From a checkpoint of a small transformer trained on Wikipedia: width 160, rotary positions.
MLP neurons of a small language model. Each row is named by its layer, matrix (down: output weights) and neuron, and shows model dimensions 64-159. Each number is 128 + 24 x the weight over its row's rms, rounded and kept within 0 to 255.
A block is one neuron, or neurons of one layer that tend to fire together. After each block is what it responds to, as a language model described it from the Wikipedia text at the highest values.

L4.down187 [114 107 125 112 125 147 171 165 116 125 120 143 113 120 121 165 141  95 132 125 127 143 177 120 163 117 118 126 145 172  89 166 128 155 124 103  98 140 165 147 123  96 102 137 117 173 142 157 105 122 156 102 126 124 116 125 104 127  64  71 108 134  78  96 122 156 150 107 124 131 111  69 107 160 111 147 154 142 129  94 136 113  84 144 137  97 120 176 125 130 119 146 146 124 145 156]
L4.down306 [140 137 148 129  81 134  90 167 136 115 129 110 153 164 106 129 119 113 188 120 130 132  62 146 170  96 104 101 137 135 122 109  96 127 128 145 104 102 146 130 123  80 149  96 110 148 115 105 124 121 100 155 102 163 117 138 151 179 137 110 112 108 125 143 131 105 181 125 107 116 148 121 167 144 172  51 112 156 173 135  75 134 154 129 130 147 101 127 148 152 114 185 164 135 128 147]
L4.down367 [119 129  59 104 147 124 173 114 165  97 119 143 130  90 123 110 178 121 174 131 151 112 142 133 124 140 103 113 124 101 124 133  96 122 113  92 107 129 157 133  89 150 105 117 129 127 143 113 162 133 180 132 145 137 119 107 103 112 107 119 127 139 142 109 157 187  89 134 124 130 150  86 139 137 181 129  77 118 114 176 112 124 118 149 123 116 131  90 149 134 135 147  92 171 120 125]
L4.down391 [ 99 119 180 117 153 147 139 107  98 157  96 141 149  80 123 124 141 136 129 157 141 107 159 125 146  74 118 103 137 137 128 135 145 113 121 138 124 134 172 141 123 114 115 118  99 165 135 108  75 117  96 166 141 124 114  99 143 117 121 110 164 136 104 157  77 142 163 147 144 168 152  86 127 128 143 175 141 106 131 140 150 134 163 140 112 143 139 108 170 148 134  89 154 169 109 167]
Final word-piece completing a split word, mostly "er" in Minister, Register, order, murder, consider, plus "an" in began.

L7.down70 [107 100 121 114 137 126 184 164 131 131  94 130 143  73  81  97 116 113  97 119  97 130 130 160 113 109 127 120 105 103 125 132 179 106 163 156  94 168 132 138 133 119 156 160 123 135 155 136 104 153 107 100 121 165 116 119 101 125 127 113 164 133 162 138 113 122 110 159 115 159 108 143 140 141 140 114 103 137 151 103 139 126 112 143 151 199 115 152 128 101 113 129 145 144 115 104]
L7.down138 [140  98 145 105 138 131 134 119 110  85 149 118 160 106 175 152 110 151 103  99 125 124 152 135 112 110 126 109  97 130 134 138 147 186 119 171 120 133 126 120 108 137 130 154 140 103 115 143 135  87 123 106 148 112 143 132 154  77 118 166 167  82 168 115 106 155 114 103 119  81  80  98 116 140 110 121  74 140 123 119 150 124 135 146  94 156 118 133 137 138 131 125 150 183 131  95]
L7.down436 [ 91 115 134 126 118 101 125 103 128 115 152 127 126 110  96 148 125 175 135 142 109 130 126 163 127 130 106 143 157  84 107 104 156 116 135 112  95 115 111 117 137 120 155 133  81 113 127  95 145 149 136  97 130 139 106 151 113 139 157  95  86 116 106 105 139 146 121 156 121 178 146 139 122 178 143 146 172  85  81  90 145 105 114 174 154 134 141 137 140 110 114 125 148 136  88 142]
L7.down457 [123 162 121 136 136 161 100 165  86 152 124 162  72  88 159 101 123 151 151  81 106 135 136 138 130 139  87 113 136 130 159 147 127 173 143 157 135 106 120 119 175 121 119 130 138 126 131 122 120  69 135 126 123 165 146 130 168 115  69  92 128 154 155 130  88 152 135  78 118 143 121 150  88 109 116 178 157 125 143 112 133 148 115  95 128 111 132 126  88  99 138 142 164 147  91 137]
Final periods, closing heading marks (== or =) and table pipes that end a paragraph or line right before a line break, e.g. "...Sunni Muslims." or "== Operations ==".

L4.down415 [135 108 135 134 110 145  89 129 150 115 144 121 115 132 158 162 131  77 115 153 149 154 132 126 162 163 144 149 125 148 127  75 120 156 138 101  79 132 114 159 179 121 123 120 133 103 110 100 118 110 122 115 125 143 176 113 137 125 114 111 126 143 130 133  97 113 160 102 129 139 145  67 107 170 103 130 124 104 131 183 106 128 123 164 135 141 132 117 101 116 141 106 138 106 141 148]
L4.down420 [ 99 162 164 193 132 132 132 138 129 146 141 131 113 134 116 135 146 163 123 137 156 170 101 179 127 140 169  82 134 143 129  96 128 128 123  73 156 128 126 158 124 130 142 141 147 154 101 117 170 134 138 115 162 148 105 134  94 111 140 119 127  78 163 107  99  88  84 113 127  96 114 108 118 117 140 120 129 134 115 111 134 165 119 143 128 167 144  95 102 176 168 102 108 101 108  85]
L4.down508 [159 173 147 123 153 123  97 120 162 153 129 115 118 135 121 106 116 131 131 135 144 134 147 132 103 117 150 130 137 140 173 123 178 153 146 134 118 135 115 112 156 114 182 139 104  96 108 109 104  95  90 175  86 106 109 129 102 170 134 134 145 133 108 156 125 137  83 150 160 125 139  86 114 110 154  75 120 129 161 134 162 126 107 152 137  83 132 111 116 127 136 112 153 127  99 118]
L4.down582 [165 129 183 135 117 135 148  95 119 120  90  71  89 184 149 154 146 118 109 124 127 112 131 120 127  88 122 132 130 127 117 104 113 152 119 150 177 164 194 126 100 129 133 129 155 168 108 125 124 115 150 122 112 153 146 167 153 113  98 132 146 157 121 156  90  97 109 100 106 125 153 118 143 108 105 111 148 173 117 100  67 117 144 113 124 140 127 190 134 103 114 116 112 111 174 128]
Mainly the word-internal piece "ad" in read, lead, already (reading, readers); also possessive his, her, its, their before nouns.

L4.down103 [122 158 137 133 124 115 121  98 129 137  80 108 147 116 120 170 102 138 139 150 131 126 104 165  83 170 163 106 131 137 155 152 135 120 160 124 148 147 126 137 119 124 105 105 128 138 139 145 128 169 124 130 147 135 129 115 164 124 109 114 171 106 129 105 168 134 147 120  79  98 140 105 122 119  90 133 104 163 121 110 130 117 165 148  91 163 136 126 122 141  81 111 121 137 137  52]
L4.down340 [116 124 152 140 132 100 160 160 139 155 143  85 118 151 146 118 118  84 101 138 141 143 172 119 130 100  96 183  95 126 112 119  77 125 115  99 132 132 137 128 136 123 151 125 138 111 165 114  97 109 137 151 103 149 149 122  48 116  96 135  87 138 127 120 142 137 129 108 110 111 108 129 168 101  95 105 149 177 150 133 124 150  98 189 178 110  83 136 144 119 123 135 123 128 127 157]
L4.down479 [176  82  75 117 117 135 134 129 122  98 132 102 122  90 163 121 124 146 168 100 148 162 140 108 131 141 111  83 115 141 156 139 115  96 148 135 129 152 156 133 144 142 139 126 135 103  92 150  66 100 147 125 117 169 161 132 144 110 108 127 128 139 163 135 131  88 111 148 139  85 132 104 114 111 111 170 113 133 127 147 102  87 143 140 120 121 147 124 103 127 116 168 133 111 137 140]
L4.down608 [132 106 123 159 161 104 138 134 139  73  90 185 109 181 141 131 104 125 120 179 107 160 150 130 111  95 146 139 126  98 122 148 122 124 113 126 134 184 110 162 141 144 153  77 124 133 128 113 135 144 110 160 121 164 116 103  96 101 127 141  96 102 109 114 154 172 128 184 109  97 168 160 154 109  88 180 132 125 132  97 125 114  98 101 167  99  77 166 121 114 130 135  94 134 106 111]
Fires on the token right after a lone capital letter (or short initial piece) opening a word or code, e.g. F-type, Kr-ishna, UTC-5, N/A.

L3.down185 [147  90 116 120 149 127 128 115 117 136 166 100 127 104 133 128 159 160  85 105 136 134  71 148 160  99 105 103 111 160 144 113 118 142 138 111 126 139 128 148 126  93 129 117 130 122 102 112 158 162 161 105 153 122  88 115 165  92  99 109 154 141 162 106 156 134 117 148 140 114 123 180 101 139 136 126 168 112 148 155 159 118 125 133 128 128 123 144 108 127 103 170 126  81 149 102]
Non-initial word pieces that continue or finish a split word, above all "we" in bet-we-en and the suffix "er" (play-er, care-er, young-er).

L3.down19 [112 137 132 148  84 121  81 100 131 118 139 134 162 122 117 140 148 130 103  95 167 115  90 106  87 147 108  96 108 138 100 112 153 136 114 171 100 166 113 127 137 146 125 145 130 112 162 149 138 121 156 152  89 143 128 148 165 147 186 154  97 147 160 132 129 138 114 149  94 143 129 135 153 146 159  90 143 162 134 157 115 155 135 129 135 133 170 172 183 129  90 106 116 166 146 184]
Mostly the apostrophe right after a noun or pronoun before s, as in band's, film's, there's; also split pieces such as an before a word, im in Time and important.

L4.down152 [ 79 112 160 118 130 127 140 110 140  93 146 136 111 167 171 134 136 114 113 139 143 129 128  95 118 130 105 146 143 167 107 150 121 119 113 138  79 150 189  90 145 126  97 138 139 117 130 118  96 142 119 103 109 104 108 132  91 121 146 106 166 121 136 135 123 143 103 124 133 119 140 176 145  98  91 157 113 130 165 135 153 136 119 117 128 139 128 105 136 181 155 132 148  97 104 152]
L4.down581 [119 140  94 153 142  98 121 137 170 100 134 126 169 101 128 100  88 142 124 142 135  76 135 105 102 131 178 130  90 128 141 113 142 102 135 130 102 141 143 122  62 121 107 151 104 138 136 117 127 121 115 141 126 142 165 152 124 142 153 153 153 156 161 119 135 119  82 112 146  94 174 123 162 108 122 118 104 172 107 143 143 137 104 119 110 151 130 142 154 149 145 136 135 149 118 166]
L4.down612 [113 117 120 129 107 121 124 124 142 111 157 171 101 137 108 107 120 106 155 134 152 181 150 146 148 135 115  83 147 129 150 152 109 143 139 120 121 133 125 113 121 101 119 130  98 164 176 148 158  98  90 146 154 114 105 112 117 188 142  80 100 164  87 113 129 117 112 123 118 147 150  84 124 139 151 169 139 116  91 165 142 113 131 115 173 101  98  87 130  84 160 129 127 117 177 136]
L4.down626 [140 119 150 125 138 137 103 127 145 111 158  94 149 167 100 114 124 106 161 112 104 148 102  89 116 131 141 150 132 124  99 112 157 142  89 166 130 130 152 134 129 135 120 118 116 164 149 116 108 119 101 129  87  97 129 147 132 178 109 130 176 140 156 123 166 122 136 143 116 118 155  99  89 120 110 131 153 158 147 126 135 146 168 142 112 131 153  58 149 164 139  96 124  94 160 160]
Word-ending pieces that complete a word split after its opening letters, such as stated, Succeeded, winter, Friday.

L3.down604 [138 152 174  88  91 123 129  64 151 137 118 103 128 192 127 174 114 177 107 120 162 121 107 159  98 140 124 135 119  73 142 151 153 183  84  97 152 119 143  91 144 114 132 131 157 140 113 120 122 148 115 128 128 147 145 121  85 135 146  97 115 134 106 123 165 148 110 175 116 134 109  98  85 133 145 112 113 119 119 129 149 115  77 175  91 166 148 127 134 157 150 134 145 161 143 161]
Words that open a new clause mid-sentence, often after a comma: relative which, who, that; complementizer that; also, but, and.

L4.down58 [125 119 132 163 140 119 110 124 127 126  90 120 129 182 138 119 121 198 172 128 117 140 144 147 102 174 145 161 121  94  80 122 174 144 175  91 124  97  91 124 125 180 159 124 145 144 131 132  89 184 152 120 149 136 129 120 140 146 118 149 111 134 124 100 116 107 133 128 102 122 133 148 104 128  87 114 100 120 157 130 113 113 146 123 114 152 162 109 127 113 134 102 154  85 144  97]
L4.down105 [115 163 143 118  85 149 136 146 161 118 156 168 118 118 125 129 104  96 110 128 165 123  85 138 131 176 129 159  90 137 112 142 127 179 126 122 152 134 121  86 126 163 139 139  90 109 115 127 144 128 133 107 123 172 128 152 107 137 135 167 113 141 112 143 122 127 111 107  99 132 116  23 152 111 129  88 125  88 148 138 140 138 142  95 135  94  70 118 172 152 119 115 138 167 151 126]
L4.down371 [142 164 122 143 114 165 102 109 131 126  92 144 140 105 101 113 102 132 133 110 159 117  82 108 146 180 121 129  73 145 132 134 133 108 149 114 169 101 139 146 121 122 114  79 115 110 102 117 113 129 180 154 152 174 145 175 133 106 120 112 175 132 170 122 120  61 145 120 153 156 119 112 177 108 100 147  96 155  83 122 130 135 116 139 151 107 137 121 170 119 126 105  94 112 146 150]
L4.down536 [119 151 171 120 150  99 154 143 144 119 131 122 156 103 107 137 164 152 136 102 145 139 126 140 118 113 120 131 118 130 131 109 146 103 108 162 129 144 138 129 127 148  92 145 137 122 158 143  98 172 160 148 134 119 105 128 137 117 156 102 160  86 110 195 139 123 112 120 109 112 165  61 127 121 129 107 143 104 168 136 167 134 153 162 121 113 163 115 101 128 146 128 141  99 143  98]
Second subword piece of a split word (In-ter-national, A-pr-il, Cali-for-nia, L-oc-ation), possessive or name apostrophes (Dan's, Ja'far), and line-initial list dashes.

L3.down290 [142 168 145  77 118 126 115 134 151 131 125 161  99  86 131 125  87 118 119 154 186 131 157 118 143 113 150 158  73 132  82  91 137 131 168 134  94 145 152 183 136 141 159 134 123 127 139 145 116  97 133 120 162 180 134 129 128 172 112 151 118 185 116 128 103 101 106 140 117 157  83 123 120 148 138 138  72 113 154 161 138 136 125  88 158 106 127 124 153 120 154 149 120 124 114  77]
Possessive markers awaiting the possessed noun: the 's after a name and pronouns like his, her, their, its, as in "his death", "Sony's subsidiary".

L4.down3 [158 105 123  91  91  92 131  97 124 152 174  76 112 150 106 136 180 125 118 137 155 130  97 130 117 133 117 139 101 118 103 152 141 130 137 128 126 133 119  93 116 139 101 116 147 123 143 150 137 143  99 158 122 145 139 116 115 185 132 122 140 156 127 100 145 121 121 123 148 107 155  90 124 155 158 163 108 159 155 148 103 118 149  94  76 135  88 142 125 125 118 158 183 157  83 158]
L4.down14 [116 147 157 112 102  98 141 131 133 139 161 148 114 153  72 118 114 118 178 105 140 133 144 114 130  93 127 148 117 133 113 138 113 150 168  74 150 112 147 176 147  81 124 100 104 123 152 156 123 157 101 123 137  82 104 183 126 142 164 184 138 132 125 112 123 183 158 146 110 151 146 109 111 128 106 132 109 117 114 174 146 143 151  67 129 135 110 161 156 138  98  99 181 140 191 117]
L4.down15 [159  62  81  93 130 113  92 178 154 109 115 139 154  92 113 115 131 144 138  94 137 134 134 134 135 183  94  76 158 129 109 163 158 157 140 126 146 117 152 136  96 110 130  83 145 136 107  98 118 124 175 103 161 133 140 144 132 116 125 103 143  92 152 130 136 103 149 158 132 145 168  91 129 101 138  83 130 118 137 139 133 122 137 109 128  90 123 121 155 100 102 134 160 118  85 164]
L4.down370 [149 108 128  83 131 150 111 188 151  93 179 134 124 111 110 108 145 157  88 134 136 144  98 125 161 140 103 136 162 120 130 132 119 162 155 128 124 142 116 112 130 143 163 151 134 111 109  99 158 120  92 159 139 117 166 138  88  93 154 131 100 129 132  89 109 153  66 115 137 144 115  96  83  95 129  90 119 145 143  52 138 103 107 142 130 144 118 146 124 135 131 133 117 110 133 136]
Second word-piece of a word split after its first letters, mainly wh- connectives like where, when, whence, whether, while, also th-en, s-qu-are, s-up-porter.

L7.down329 [101  78 129 141 129 113 157 130 121 141 124 132 164 147 148 136 121 118 137 113 166 169 117 116  91 158 164 123 138 118 137  85 100 167 109 125 141 118 128 105  81 133 134 115 126  58 127 106 203 149 122 163 128 116 139 195 155 157 116 124 116 121 123 120 103 139 113 160 168 111 111 122 132 108 117 107 131 109 121 136 145 103 110  86 138 147 153 139 100 120 163 119 149 120 105 103]
L7.down342 [140 164 143 114 157 176 154 153 137 140 122 160  88 127 106 100 118  98 133 156 120 123 132 136 114  97 123 123 139 125 116 154 140 124 153  70  27 138 180 126  97  90 112  89 129 122 120  94 132 137  85 122 133 133 140 175 127 148 121 131 101 134 146 120 114 115 138 108 106 123 110 139 113 105 188 152 175  87 130 138  91 142 147 116 138 141 139 127 153 105 134 141 116 105 169 118]
L7.down561 [137 177 120 127 119 151 122 173 123 103 155 131 137 120 149 110 106 128 148 107 126 160  84  97 121 103 122 164 133 106 122 162 130 114 151 144 125 120 128 126 142 121 133 151 129 116 103 141 121 135  95 120 159  89 109 131 187 103  74 101 142 116 148 163 126 131 120 120 141 140 159 144 106 148 171 120 139 100 123 150 141 102 169 128 154 120 168  93 130 129 119 117  89 108 117  79]
L7.down599 [ 58 139 127  84 135  98 126  75 115 125 125 156 109 159 126  92 122 127 148  93 137  97 141 142 179 150 129 178 108 116  88 117 125 130 125  92 142 167 124 122 103 127 131 141 104 107  94 139 110 133  98 113 102 156  98 168 124 148 184 183 144  98  74 129 134 106 161 139 110 149 169  97 137 134 138  94 134 161 127 118 115 115 111 116 153  93 129 120 158 118 166 178 124 113 146 149]
Subword pieces in the middle of a word already begun and predictable, such as for in Cali-for-nia, le in Col-le-ge, and apostrophes after names.

L4.down5 [133 138 146 130 108 160 122 139 141 144 173 135 120 105 153 113 146 144 123 147 123 115 155  86 112 153  87 190 137  97 137 120  96  89 136 145 154  77 125 143  92 139 162 135  82 124 127  92 113 125 134 137 153  96 125 167 103 166 156 104 145 146 153 111 138  93 133 124 111 159 132 158  76 103 142 125 120 142  90  69 104 129 125 112  97 132 126 117 184 128 112 106 151 137  79  96]
L4.down118 [104  87 134 139 108 110  68 141 140 177 161 154 120 105 145  99 122 122  72 136 131 128 101  63 115 127 114 159 153 145 153 122 105 111 138 109 104 160 135  82 134 159 140 121 140 105 128 165 127 172 156 104 146 117 165 111  99 144 121 149  94 164 151 138 136 141 119 151 170 119 154 150 126 159  90  84 126 110  91 163  76 126 142 126 148  92  82 158  93 142 113 150 145 144 121 161]
L4.down210 [160 114 190 108 169 113 130  98 117  86 117 126 140 144 129 127 158 118 128 105 147 129 150 126 133 115 102 130 108 116 132 196 172 135 140 165 110 132 115 149 146 130 108 109 110 125 169 142 143 132 130 103 115 131 176 135  96 142 150  93 130 147 161 118  98 162 145 156 103 171 158 163 116 154 109 129 120  82 137 154 180 119 109 116  82 155 150 137 114 122 151 173 133 144  52 104]
L4.down449 [121 136 140 161 129 196 111 125 136 144 139 126 128 139 144 100 103 166 104 115 121 110 101 117 109 123  96 170  89 115 151 122 142  91 178 145 146 112 133  94 137 124 146 134 107 108 157  96 114 132 106 116 104 136  95 149 107 163 114 118 128 158 141 123 110 109 107  96 119 143 168 133 124 125  93 147 138 108  95 132  90 108 107 123 108 120 132 163 123 108 150  93 156 170 142 130]
Blank-line breaks that end an infobox, list or table right before a new article or heading, and the closing == / === of section titles like Legacy or History.

L7.down98 [128 147 176  98 127 132 117 124 158 122 126 122 107 119 136 135 136  93 165 106 131 120 135  80 116 153 103 134 108 144 139 144 104  80 148 118 112 153 117 131 100 125 142 147  67 118 154 124 120 148 114 131 165 104 112 116 149 130 136 124  99 137  94 119 107 208 181 134 146 140 164  84 124 138 136  99 126 131 128  96 128 142 117 151 159  71 147 106 112 145 189  96 165 148 111 152]
L7.down148 [175  98  95  90 144 109 142 112 111  67 126 149  97 154 167 139 100 128 110 137 127 135 113 104 120 121 153  92 127 145 150  94 141 122  96 143 140 130 119 124  75  86 124 119 122 179 125 131 126 131 166 164 114 130  82 151 120 158 139 102 125 128 139 136  87 130 149  98 143 142 130 110 130 110 116 128  96 163 118  78 115 163 141 112 127 124 121  84 147 173 153 134 161 106  95 119]
L7.down177 [114 105 132 139 138 156 124 144 110 114 131 103 124 183 148 124 201 121 143 123 145 135 105 101 157  92 125  98 116 117 133 105  67 162 132 137 142 141 154 138 124 154 138 102 118 114 164 121 113 179 152 187 165 130  98 105 149 142 110 125 118 103  84 140 141 150 111 123 114 106 153  75 111 175 141  81 118 127 145  89 119 144 121 115  98 119 197  95  92 113 160 124 175 108  89 159]
L7.down605 [114 118 128 128 163 176 117 148 119 116  91 130 128 112 109 127 150 141 152 126 131 127 127 137 139 159  93 173 119 101 114  91 152 107 126 127  82 148  74 149 121 142  90 127  87 134 104 123 146 135 145  72  99 145 154 130 150 106 158 123 105 146 105 124 128  93 124  85 108 142 110 116 113 139 116 144 114  83 141 139 141 171 116 170 167 127 154 160 131 128 154 153 133 119 131 121]
Final piece of a verb split across tokens, often -s/-es, -ed or -ing, just before its object in plot summaries (tell-s her, mak-es peace, reach-es Denver).

L3.down482 [160 135 139 118  96 129 113 109 111 120 157 149 138 129 128 160 144  91 123 116 136 121 141 174 104 122 150 146 156 139 161 141 110 123 125  82 112 146  97 139 128  94  46 135 102 117 107 102 157 164 104 120 156 137 125 146 175 115 134 128 132 137 124 143 118 119 124 167 155 151 155  76 141  93 151 145 108 124 105 127  99 145 147 120 101 104 150 136 140 117  93 153 131 163 105 107]
Hyphens joining parts of compound words or prefixes, as in wide-ranging, four-day, co-authored; less often the article "a" before a role or noun phrase.

L3.down48 [140 137  86  97 177 138 118 112 152  90  88  99 130  88 116 128 126 117 152 171 152 113 134 136 123 160 146 135 131 157  89 125  86 162  95 111 112 138 108 126 164 143 114 138 136 126 124 128 136 124  89 160 133 129 123 132 160 110  85 100 110 155 188 132 129 161 132 109 114  81 119 164 140 110 140  83 118 154 127 144 122 124  98 100 180 141 128 135 108 111 124 135 116 114 134 160]
Short vowel-cluster fragments inside split words, mostly "ay" in foreign names and ordinary words, e.g. Surab-ay-a, Mal-ay-alam, Thursd-ay, l-aw, demol-ish.

L3.down102 [112 106 127 145 115 152  95 152 122 158 151 118 116 145 161  80 162 125  87 114  97 149 150  67 105 180 151 143 108  97 116 124 130 124 145 128 137  99 155 119 118 129 131 143 110 128 102 119 139 135 112 135  89 139 158 115 126 175 167  96 150 130 122  87 126 140 134 168 116 105 145 156  84 121 132 138 134 150 119 140 135 133 122 120  91 127 134 144 171 132 108 130 142 124 104 113]
Double line breaks that end a paragraph, list or infobox, strongest before a new article title or section heading (e.g. "= Peter Van", "==History==").

L7.down65 [120 128  93 103 138 133 138  76 128 121 126 117 125  94 127 141 127 122 138 137 135 154 169 111 126 146 116 180 140 126 112  74  89 150 115 125  87 102 103 138 126 184 122 134 103 143  83 136 123 131 125 160  78 127 150 146 113 161 134 163 165  85 135 111 129 116 123 138  99 136  86 128 156 156 146 164 146 159 122 166 151 170 192 102 138 145 102 125 102 128 164 157 120 133 143 121]
L7.down120 [120  75 154 147 108 159 137 138 128 119 133 146 100 160 101 143 103  89  66 116 126 115 171 164 166 139 116 101 159 128  99 111 128 140 105 129 121  96 139 107  82  99 118  76 131 126 144 158 100 121 119 184 117 124 116 100 145 177 157 155 135 181 133 157 119 133 141  95  99 122 144 145 144 126 127 136  95 109 128  91 166 154 110 126 120 136 133  99 124 170 130 167  82  70 144 136]
L7.down309 [119  92  85 121 114  99 113 158 107  99 141 152 100 102 145 122 142 157 122 129 121 115 127 161 140 143  88 171 117  97  72 102 135 133 127 131 138 133 188 143 128 136 124 150 149  90 146 135  63 145 143 135 116 138 138 120 132 116 129 124 104  91 147 127 141 127 112 145 139 131 160 145 143 105 178 181 123 138 146 102 103 118 117 102 118  89  97 155 198 154 103 117 140 140 165 138]
L7.down587 [128 120 115 117 115 103 133 155 112  83 106 145 144 134 144 124 140  89 127 148 114 105 147 160 141 170 107 119 141 114  71 121  98 123 123  91 137 103 106 147 134 149 107 139 180 158 147 125 102 111 118 130 158 138 188 118 175  70 130 187  89 104  91 128 149 138 134 160 120 167 118 109 145 168 115 127 155  97 156 130 130 168 105 145 149 113 124 154 145 166  97 119 139 150 128  98]
Second or final word-piece completing a capitalized word, mostly a name or pronoun starting a clause, as in Yi-n, S-he, B-or-ough, Ly-man.

L7.down73 [106 121 122  91 109 146 147 160 151 121 133 169 112 144 155 146 123  91 142 121 155  98 136 115 112 142  92  94 155 147  56 150 155  83 149 159 130  78 161 147 124 113  93 103 104 139 138 106 142 121 132 126 126 125 136 162 189 127  85 143 130 156  82 129 169 100 117 100 137 158 137 122  97 130  98 148 129 146  99 135 169  85  78 170 165  98 145 123 132 131 124 120 118 164 156 112]
L7.down94 [113 130 142 128  68 115 152 125 147 111 116 112 112 138 116 117 112 102 123 125 136 123 110 184 154 153 146 126  92 142  81 128  81  85 106 144 137 199 137 143 143 174 140  96 118 134 133 151 116  98 117 187 158 109 122 104 120  94 148 126 160 115 138 132 148  95 179 131 112 166 135 137 120 133 134 106 130 143 143 134  86 181 124 150 135 150 129 123 114 151  86 137 132  68 112 122]
L7.down273 [139 118 124 121 132  83 112 138  98 149 110  57 117 157 115 134 120 112 188 107  70  69 140 158 128 133 119 151 112 166 105 119 165 153 136 156 163 146 100 130 126 115 119 115 171 111 136 103 135 139 114  84 141 163 108 113 139 202 118 169 113 141 100 100 169 134 155 141 125 132 137 132 145 144 134 148 136 132 135 167 128 140 129 125 147 150 135 143 154 101 143 169 152  86 109  92]
L7.down410 [105 120 133 122  99 100  91 130 122 131 152 147 120 110 109  80 162 103 136 120 126 127 142 118 124 148 137 117 153 128  69 148 137  87 189 130 109 145 156 106 122 113 143 135 127  90 116 112 157 136 169  98 126 115 106 145 103 114 139 107 113 115 158 124 151 150 114 123 120 159 120 153 153 105 120 147 165 143 166 143  77  93 112 121 126 104 135 103 144 131 143 100  86 138 195 111]
Prepositions opening a sentence or section, often after a heading, as the end of the word, e.g. In 1950, On 15 April, During his, According to.

L7.down11 [132 149 131 152 134  85  99 116 141 143 147 143 140 104 144 121 137 136 123 146 181 145 126 122 132 100 118 134 119 139 129 154 101 163 146  94 150 140 110 148 176 152 124 109  91 133 111 137 103  86 146 102 129 100 128 163 139 146 141 112 135  99  96 149 159 125 118 155 111 126 104  24 156  95 157 181 149  85 117 135 118 142 159  92 142  94  98 111 149 130 124 122 126 136 146 140]
L7.down13 [119  98 121 161  99 167 137 133 165 102 169 135 172 121 113 117 131 102  72 159 118 117 133 140 128 137 147  92 122 104 123  92 116 166 137 123  96 149 128 146 127 178 116 140 142 140  82 121 106 110 159 120 121 139 158 137 134 173 106 121 150 114 112 118 111 133 109 146 131 110 126 165 132 102 112 160 100 123 100 101  91 129 106 134 124 121 136 130 154 129 121 126 158 129 164 102]
L7.down116 [113 146 102 158 108 116 114 129 127 104  99 123 103 130 160 161 131 108 147 116 141 123  98 140 146 102 140 137 154 130 106 117 129 113 111 137  83  85 139 145 150 142 141 129 147 137 146 137 114 101 111 142 123 129  94 125 130 119 153  84  90 134 109 142 107 137 111 148 143 114 122 106 125  77  94 165  58 158 127  84 104 114 144 171 134  94  73 140 135 148 178 131 137 136 137 123]
L7.down270 [153 128 123 118 129 108 130 140  87 163 147 110 136 107 130 139 114 165 121 137 149 109 130 129 120 118 124 164 109 146 110 110 140 188 115 109 151 141 105 137 116 117 111 144  84 100 108 158 158 121 114 154 108 139 134 124 148 117 117  86 163 125 122 139 125 130 101 104  86 159 114   3 148  85 127 101 165  96 127 129 120 120 157 119 118 118 101 102 132 155 133 134 141 171 106 121]
Determiners that open a noun phrase, mostly the article "a", also possessive 's and "his", as in "scored a goal in a 2–1", "Ewell's regiment".